From a checkpoint of a small transformer trained on Wikipedia.
Size: 10 layers, width 768, 12 heads of 64, vocabulary 44361, 105M parameters.
Training: a variant of Muon for these matrices, 839M tokens, 3201 steps.
MLP neurons of a small language model. Each row is named by its layer, matrix (down: output weights) and neuron, and shows model dimensions 288-543. Each number is 128 + 32 x the weight over its row's rms, rounded and kept within 0 to 255. Numbers have three digits each.
Before each neuron's rows, "raises" lists the tokens whose logits its output raises most directly, leaving later layers aside.

raises: " \"", " (\"", ",", ".\n\n", " “"
L4.down2293:078155181134128142154124216125068109109100101155170147120117090159125131114147149012115152102142082144151130123132201156112123165162170147125124109144109165155120093132138126144112164159129161118094183128086126140079148098145071126122148139113126192172157124142120103103099158128052066103210141092170103121093148105147177108159136086133092175137111152164101163114150088104150150121087114141072170086132135111117171113034204086141162118170119143148090119040165133151135152115098110181129116101152113151152176087171072089110116113155201183147142081151145097157122157113153129133109051115133155158127076148181116102156122059088118095174121174087094133093121125144084142125137121134164092175056135121184190096055167146084125156135125143142083105099101174076143161194126126

raises: " are", " were", "men", " overlap", " including"
L4.down908:124128142107138068167126131082100141104164089134187135128176095155097138103098157153114174119107142132143088138090129142171125091148138094123140097090196145141159147123177072119107156079137116137097162157101120108153189111142135119151183103167116154107193147142124176133135135130117135133085156177131079105164083067168176077120088171133139113181148115114130126167096092155130120113133152115137100147124138148144094148196050084112188064152103147145149164161160144087115115075151137104162135092143098134200157118110134094129127138087139106179120108166136182097151138094094148153154108104120156130114152160125104174110158128155067076124129137114199133085178136148081139146114053062141105119135113105137157148123154132133127142134077063129135182105172162095145197213128117

raises: "le", "um", "us", "u", "gen"
L4.down577:144124105084180124154075161129121139163070133121124147034158146167127138111172221099087202146084159139167118189087130092110171156107120171094108094125105165097127107155105180141104094197123103116114109139078113133141090113139074186089131165138120158058194174174147146154106127122090134110110116119152104150139159114171173106111086166138106146125137094179130123105147082169095064112158130164159102136112120118160111161111118138085125141079140194164145163113104145121084112129156064145099064192141181111120112106118160139116153156092099143125120082169130087148069133149139165097108137090111174097174137120095121140123167154123175079124100140073185159127131122116129076125129118143102186166137122027146123169074096166181141125137147158185133142132141100090107226151174131

raises: " individual", " correct", " person", " actual", " same"
L4.down1119:217105153086149126137073136163094133119073161162161068110150121143148076121128153122115096153148148116166129109175087104138088146149130102117137132161078133095136149093130104091190143184158069143179149159150107149112133081121100123131075140153164127101211117090130112110129129129139085165103172150056168136133151138115124132155098104124177180129108103119083113086155184157177114121150132180145137148106133123088084100082115135121121135119084084085168153130127154105153115106146144103114136183157187101181080192098162153094220085139165070117189139101110122098089149173098149154093097032087103179072179125104122125131097063070158176088142113135091110168123097106144063099153098113131087137078119154132186143148072146157154079147136078088079103194158098119164212078102154

raises: " he", " there", " she", "There", " they"
L4.down1448:105104113136147126097089159128155102163095079171130096163111149092093116117143114095097137100091079134119177188161099177123135125113166111112133144110132166093124117139089108112100193118140129162167133160098112097155115158176122090120153131161153130069157110089157075125089115122111111235145105137129107130106049094169154060089135089143097139091181133097177145130145015142160105126061071128086142109122135187130113151171156103144139136131153180169099096116123188139068116091142165121163179122071123199155160112195110096117166134123128147095193094159085105186147122124046077131147143106157088182130073066167140109168158152085138104168118116095174131156144169143125148164142153164170092161114165143133156171132137126098173205121189127161100142161077182142168120118128115

raises: "-", "|", "==", "===", ":\n\n"
L4.down1549:157132098178125172159156149100158107142122134118059108119114132152136130129087122080157149149150147135127117122145219132135110137138170171126154142103093137144116134107150160144118145120186135151119112120167147151135110152171131151107098103123127073123128084108175132111143104133111111121163127118159092151159140141088155169109142134155103127134112138131114157145134107083148120095126180186173197151164138147190133163000140112138118100123139121155146116141139102153172108113122072191102164120130140104094163159140146150148076143121145144174086076150165082154069160140106196137118119086163108131148153129143118159133145115138068092135111115109096108140114148196126133132145090136119105100132109144089215145190094088137147130119105076135121140125080154158115127144156105

raises: " film", " Film", " credits", " films", " cast"
L4.down209:076113172134119116148105161154153182134101110085136128179148107157177097191131123079159075103120146098081143107121112126139116162112111140138112150152124115054091079079189118110114125094192139135149163185085169083107061132085158058152116158152116096147122194161140103175077137115089099170152052108014071170095131139152110047126129136131119154095123117147142136104149126130143162143142146113114129145104100109138125134171087134127049140100147103115088114154157102095141130124103108104092139151138159122171127140179155179148139122114119077059157153107067101072159132134130113124147125147147187130098103093098111108154133136119126120178176102131139166118138146072152107141105169098123205168194160133119075077145135136129116153137170169114157100113125106055175117200134103

raises: "=", "==", "Location", "====", "Background"
L4.down2444:163128175148106106134169140099100083130168164109091121103129150102106107120091131118099158128127127100192197061117255149088116136147196152142116089117155143090149123114120182159140102150202183153122103125138086143132113146171071115108113069143142119176075145104094103123135110102093135114169101136141097154116112113126145144095177105130099102062100153174130087111130107076172156106094125177136141153182122173135189141000158130152158095134131137154116103108172091148197107150127138117122198178134118140126173121124118103108096083145155157188125126163164133140041148144176161124108117124176098088128133138115076176141115139083091098128088153153096089096065177181133104090157093144129133145164141156120171093099125139133151144112170087164097157135124195146074147106131130